From a checkpoint of a small transformer trained on Wikipedia.
Size: width 448, 7 heads of 64 (1 for keys and values), vocabulary 27398.
Architecture: RMSNorm before each block, learned positions, biases, tied embeddings.
Training: a variant of Muon for these matrices, 829M tokens, 6626 steps.
MLP neurons of a small language model. Each row is named by its layer, matrix (down: output weights) and neuron, and shows model dimensions 330-425. Each number is 500 + 50 x the weight over its row's rms, rounded and kept within 0 to 999. Numbers have three digits each.
A block is one neuron, or neurons of one layer that tend to fire together. After each block is what it responds to, as a language model described it from the Wikipedia text at the highest values.

L6.down390:495485423405494573528561606504566499546483489491514528517559380487457523500416463509502507517483569476470395523471439463474408459561565497523436541461480487561491481544512520509521564441496481484509583482474482612539525558508542503559506463437532511595471467545545485539456563428469337507
Description: Year onset in dates

L4.down21:417578475546491491564408483528496575486515610602520521480567490493419565550581454464497452477544485445539432550448571512546497504419518527554512537496569525461440355490522509437571483492406443465436460484445517536459564583459426475562567582550487492604569506494594452578516428580606595514
L4.down135:492504554484489540423431445570549484486569452476510420514446471429458658470393466494527401508495453465491471584419473452527552569520547541376517466492479408536461529442418558566484551479508628466450548434479462575548543487570477461468519546513486479445519547457449453530435492539466597491
L4.down324:535350534570470476452589484531565482547562440462490451417500394604463434461544525518490469467488435479442578435515526456468498418437378540511578444560544507564567403581467529498427525550520488474503482476523494550483473512462500512486515448517588517535477477638467498576594473478492441481
L4.down641:498541453527482608554450475503498452384527524508527482470535538497548496428559454546470490522489481530488418575529546534558516472625489509544568524459566405480498537556470545419567506408618470503564424534508453490548443560508582536389428520557531408443427546460418611464492533471549483533
L4.down726:600451499503453528489496446482493589461478517420505575505477563487409535520486485427513470629483627528491443564441499492473445443526432511535487504618490481535487454493631370545523479525467460529479498368483452530449483505493498492567527494477474563530493586416463481519525571501432610477
L4.down743:589502520619444424341567529528481518537494512498499498479503488639510551558586412417487435434444472556487492435527428478490446481488492551524494431505440531500381499630484508421447468477483412648509450444452470528574510445530512506516563532537536413475522496462552466569658498420512370562
L4.down832:502403444511510475443551574537519493544481436469539386561507453446434487498494401467516623462592468525622563533538397548572561527541530503441500497541443500437560497581520549460586579496542470511464480440496477600491520508501561504514451583398542506557450446503542426457601454464578528499
L4.down866:456410542410490529557555507533442386514473531489517484461414545467452554505488440499502523584529490492503552512563575465526586470419460658475514444546579574405422488463551494510473532526518419544507513456472506471454435504459503453414532583536525466473490525451355509487601413460380538491
L4.down943:514415444568485546510508484485426399547474501483429476476522501495544482465458423514507542580521538530478504520505487532542434454437523563557494464463545451538498513517556422447566402550444438497529503462486530538423522496503445478501404470464517449492474518468518432510448506590520521520
L4.down948:516530485492555489446594537494574556553506468425576483495482496539417490442474448443484464409518577605410508496563404505514438427451560507373548536494608584531533507572516473545563512503591527517527550448483503538413547423465489434576557495523536511458459494480428596540616551392486522541
L4.down1084:454519407541592581568435488471399469439567602463563487543502488493500439516507452436583482503457565486495559576536444464540449488578554431515478470552508523530501335471398490487507426527429479540419416482548480497522473548509545541505490487497533453458558485543561555488507507446465603489
L4.down1301:439521577446423463509474491453509515454502548533437556509545486511549498467443564515532534525544592566545471505461450514517424529465514457500486438581541458500472511483453491488499509635458477439471443496468497524438461466540548461509606471449468520416538575554567491427434466538530496432
L4.down1339:542475492559512520471562496579495483559490548478495530495467405448564453516441469557603481477525530510458527473569455472542457516506554503601477471505490399539522520519533486442395515487573448506436530502508372489513459530548565551553361466552452556477539425379423447541407492481481506526
L4.down1469:466516548487562545428485553450469493526507440476448434475486517433512478530570520537560561453521519542465500504468494602509474575460558471473585501417542493516490436491524552514499541433585483484552460489438610466496484543458511452515469461559495482455549532468411490382484476566490511431
L4.down1747:498488563486500587469440499527513507490493465482500538511522553586496518494536514386558454461441537483461400534590444527478525485443495550512463401504612459529497463525573551430486502472508524512490542529389455535477473506546442554532546501581488474511448566499513538439614473566430437545
L4.down1762:522528531527473399413553484587466439542482519508507569508522458537543523536518525498519535577555451542499562565420434503423352524574504532504540488474504544542470466524437504484456521476475455542540437470512586588600474487489528441503507575455512402500544496431517501489506464519480474482
Description: Modifiers after indefinite article

L7.down669:462417548564598464540466415463430598452439491554550551471513522499559531527475446549553503450502454462576531496591422509533484537534524516457585490400425497506464381502525472465560345486509451521452528597439420491529503573467629472445505477619529520460403488559494521489494495552465487425
L7.down774:424506491536552491477470478458514535467513512489563527533458505461525445509500490538480459449476564449618485548434524461537411425545545482572552438510557542521500434465491508529614501563440537367503511499453453496582524465411522514571526461476507491487542483442537478478507454477476501465
L7.down1175:429478593527469520440517474620463543520457484471481520581457518522481480520453423450548417456475493492451448551449470437469549423486410421517524501527466536565510505469452466493420358483468488574438504468475502510599495490456609458478535487534504470510446502513521583435548437438471504479
L7.down1716:466487497536574559425523536564434561428501547538510536496484635471477452484456522442539312463487574468527528542477435469503396497545469437477543492576510584545580457480494452420516429526505475452510473460428493480505441496434549473433521512505504468532530475496484578419481474588409489605
Description: Ordinal and year modifiers

L7.down451:540491562412479510488473521481449522469454499379476492540475473578499466494522438516559545398463554500576528480511471501500442539528417452508453504503531475512489478481499493483489531496479437511522536580516548518493485627533489560507451502472504513551512484512531457521467567436494552565
L7.down464:624555437502546560447517448521545539400458623545511430476517548556534521580473493566549487576512458445429488450508474460528487447511493512550467483436459514463428509434480506471564492503467416477519514497472511511516489518563518512532464481602492428536422544537521548474508543581433600556
L7.down1044:450455508435526503426473476462415534352500570474493407540537583599449462504549410385551544501487507499488542389427551567462392431562520462561471451460573481549516469462544460386544577512471506577484470465533582512566566526491455528508554401462523477554517410485526488412443490450464527543
L7.down1345:566588577513435449489480518450423395483440517489512565454486414518518499505467545460541478544527511532519488458605517479454575477432558535489422571507463420475426470550454490414523546469615434456517539496476530507471510491529516472429471541485442469404546553437528440456490550481568445445
Description: Year-start digit "2"

L7.down0:504545420567411522502560484466466500559484469427575462475402379561582531517520472481533544483555531515498501515447523519438583498435481516571545496453509581513454543567525467582476406509538532481470575456547489526514532475456439505443526553473478366485563504410495457552524424500427567432
L7.down420:490485415445508503565543502486493553505576492539522575524485395444420451556417684455466514495506473515492561471502557569493585473461569449510571521478524503585512529456469497557529588505491587407529515567496525470500542597547516507394514563593577475467492462545477487568525500436504505481
L7.down614:502484458449591509477439514513523495467437571432546467439521529461433493530517434436425557488492527424465500347473525503505512488451519393581511496452511439398611530426521516437451518545550498488443466462402541526492525501468395492508472490556547424496510416589533463490497576464407505516
L7.down677:564503509514562535478530483442532446574540524485505536590505553535481384509538539594524470548505548459495488476545452416532513458471555517449491394481488511488501477463472475408434502569485531486494535403496547561558468474528480416503431455538440528540518502482464557466431479520463442469
Description: Leading digits of table numbers

L4.down79:541500453446519420559532428545473447517450434529562462512534594478491503466498547491471439492500475574489452528561405490492509539475457509521457491594402507454445511556573527612544491535475545458469566530521486393448450533547444544532606415529453499477441428459426422497563549578503557580
L4.down113:442599475429524417532512484568528437532472445557479438455540525532567391582441555417548539518542487480596498498499447493434493495509479577497521511495528450506461553537459449395534502578482507499648580506582500457419447506565476485558436500484482472533529538399596496494472427485435598508
L4.down231:636468354484490542488478506501535547469545460488412392513542600580524546521427549696543618484496512542541603433537388426494562518499538451548473504516536472501509538562517506531473426569507607456527495516479562475449528474538407482556590522412503453484467425451479610534589436493426498554
L4.down540:520519464404529526517544509417544483526554429499397487568473508457499525527472528479526542511508487396539520516501531457533481595518542419452565467555535511468494532543516505469483441526430595506504469567549486452442526509515443496588510486478425403480491584449613574430549474494453576493
L4.down657:523460480530496529521540536474486484574474456518624557472435553499545502509383486584587483509551552523583517494489528434562534465510453534517548511464426404428540473453507519579508551455572551443491445487482489514460445491462525494709409499414490490451662528498480434475556388523508496555
L4.down789:469539561581463554659458591509573558646526591550570466464513534530509467510466496471453528470554547483529483498492465501465508503487514455442582514451524507584552486454446507433552510486446555505517565485507445530489522427420476473512466500446444470494536502440433470542426557481498501463
L4.down1105:502564472521448505516485474476513540542562508403420474554516393503547545555547419492516545384527408423483428439506537553454452544503479503514474519480554470525424441631467527498595550553538506511568543565423462513464441410511509507499438544500506513501525588530472577496555514579462470482
L4.down1279:492489417458445590510487560431546523477601483553510552476514558502577554533502452545515455457531563433549446562463539511490563538548500584608484455517468466483489453524487496412491508595623485447499569472563479470477522496497536606559447556379453524461501544571491520530605516497512533498
L4.down1337:523484425513516439494555515463512472476551444502503504470486523441559488547431474596482580382535489562516458501437539488515501557504543479553568430494535477504526528474435451483561440517432550463583508560572473462443478483565434534588562540559498462491518608545561641524519481464492533471
L4.down1343:415552507503510451471458611471513485574530394425605480431468497534403595502505460538418473457507422497517566487552381594520450502526525540525448596438417480507421474496551497526473432539555520474485513543555509506419495502522468522504581533442485464486549537501485520513538500434456403407
L4.down1360:526529451454565488466550471486454406450565490447534607523461530563502516449578573366497413574498426461485450568475458469579498604551571444486473498512523524465525529457564457469411577544472500496533415456522502489407499504514405472545452472514426562571561509505551565467615483523503525654
L4.down1392:451555570566481540434472502403594515501480450490607492406560494503529473421408524455520603438420453425525466437380527483521473488498478521422532447519544510483526435560474532575532549520512536430476540583557514559607421532479524505474537439531407435488505555507589481518492515482483457481
L4.down1458:481497535593489561608599394452511511513524565548416546515487485589549459605548550551509535423477570500539427613488533470461556579491434503509539567544488409556450547598494502552532502591522484529493459563476381434430521477571473424479530459504428414466496466423514560496436512425524481511
L4.down1566:491526551518651398673520549550521524486502473480505351485517589499464543461520541506454402622511577480519569579480450495412450485543487499465491534539465428496511592449527464522527541618489530503454565504541513419471488436454595490382414512592431450474502413501489452529512444575502553505
L4.down1588:547535447514483563552532450493502519384439464495445573515519470459389475494523488527491522525565577488549433490527516515463563504477468495524482517466456490538486602486477488507438479560438459459459448452493546565497536453426499498487386551463557579459381559513472500448497608504524465582
L4.down1735:432498571434411550524553574569496469461588556437460484499456521516462475492538443393547610562620480363498476539534453400531520484476455465548520471556427514503469552520520519426545497506577485485507524550572584521487498406423492512479485514456474375386594601498520496520513525489526470520
Description: High digit tokens

L6.down544:543569452530445539461473525530575507513498515547466442520528510481511493474477525512465359525497459451530505473516537487479541411627493490490500532390479439459528471541601524430544435502432621486502500519445500511600445533522501514498408509546544511514507461506425515439527393408486292481
Description: Prenominal adjective slot

L4.down45:572475470495566459487364465551530407556541520381465511523511443481544411546541419487563499486452438454491539526508460514515414555533481481509535355514560494545601523517539444506544578527443461373519467485519441463423517536528495528512468394506509505414519535550464513509423513457423508491
L4.down311:533587513497566476520506593574537507464467480485536488498507524441538458488493597474543547494522459459497510455540459522608508581513614533489427463501535493546550506536550426534564540453411398505438444540551507538492362514564574653495455517514410499485501480514526521472425578504465527541
L4.down573:494404451596516468577511497533487518562553497514522496532592446483475470363531553570569496555411451514411571484482470475507502488485496490511537559506529486617500466481461532437395549477427466503543552480563499562439537511519481446558452515388516505458529485518480523630451550431518499446
L4.down765:506519482509443490480510475603451543492536528569481452482428612551524565481566552570512517454403528501588533485568515405529511525460392516558476484486522582437570494517515470478595501489459512487441526453579491516563514426535492556486487472490435482637465480500572578542419567521506452493
L4.down845:569434565484464517374585527538446520521524469532476437475525496505580579541490445516545389490525536500551483470461478408470450530500512470394517503417462429431524484536521512464539520393516494486457579515474461431531499479500545530449376469549533508511633442441491487430506517506480489498
L4.down862:558428472469432472508576543470473548475538413530408474458526516527589466570529508537472503585480409483511486496453497596509514567420551452527498521527440553490467571595406435570477514443468424467477493501462403454474547429530494483520525527404437442480502557474563481542550458520491503477
L4.down1049:414478491483489445581496483483457484441574444503535527469539482483490526431483512535559480545489529504523509489390540452496446481438441574508524490493541571550469523535494489524478530535530533436486537455523389520485516518485496452575443461425437416477437458508455412509425564498451547537
L4.down1318:502512528484536448398579435552524530400513550631581541502588437510479491489518530437524431563517486544529574518606555456396525508543539445565407521483444463398506552552454529534479449556512496532550541506500556472431490417561512472620445560468510533527472531483502461477494588488597416498
L4.down1351:714503437483489498460571532523468510452537458592512555552505571514501451451520478483591510568475469490542503452458525462562603514531500526589523518581571493500491530567490439456484555436445442538410546613484522540451509544480480509471440520541467440446488540547554583566593506543463505533
L4.down1365:525597497479510466456491449560447538428375383478520435516488566487476533447465478550503528521598487434498479508542373553429525555491534517483502459528491491408541493512428455515585529471503492477524516494375478481505543520461504512553438559588369462328388523497524576579619466445456475575
L4.down1388:581522486470569527545533432473627560634563596475477441484476416478479477475495496520571457531573461520593538530493443528509523514549587491459494538513452485464484525528520554488561473478516452403482535478585565495401402465484591592556498472467469518465572493465460551419491594484429549471
L4.down1446:521446568483542475472499433567543511437452554581471563475403525468584469549537461415547487477515571484496552462522524468510527529633493530556450438484481484529510532537470517546513451470442447507490489554483512564509439600413442529481485457458472469549466529506525547444559421470454496542
L4.down1539:399478488514539509454475497421507507499472561480544348455474592540496411470529514450525437507489486550560490525502500460481445567508478432561464547439556547467534508490469554425449518463554492490489451469528422513644547531590513542449624485470560514609540541480506474516410446421497522435
L4.down1629:428504526504530521521507461525519509500498457508467521504489508454535555532524392506515530515470517424435534541497418470465438479488566528507477610564459496518506440524492491508464509497570489482510550537568459463554548492440486500449405497560520545533459563494563493509488473524497501582
L4.down1650:487551500493485515530424476462552504489447494487500471456559565520512542559431550461470494516428575471474478517425437490558425502459549535518480529583486466483505725527505506516539496542550457513550498386448568590494519497560450526478597564455506491508594540482548494456485502560501567509
L4.down1754:607472531504487473403599475498487518547494512516417476593471453485467578511488532497576472451591481398554609534528520438478439450427475598611515380488456547492486485432535504504469455478518536458452505558551539555509436510552544535458403526439587519559458540533528468488567539510426485534
Description: Year's first digit

L6.down169:474555513342468551554520498340450596647482534512430587425569473532512539542442465447539539521471486552492472545489496491593518495515505550508553471480464495525565514556491602465541506531514536460500517526436495540356476540550475453534554480513481469486606530476506554488492502566413414499
Description: Number digits in tables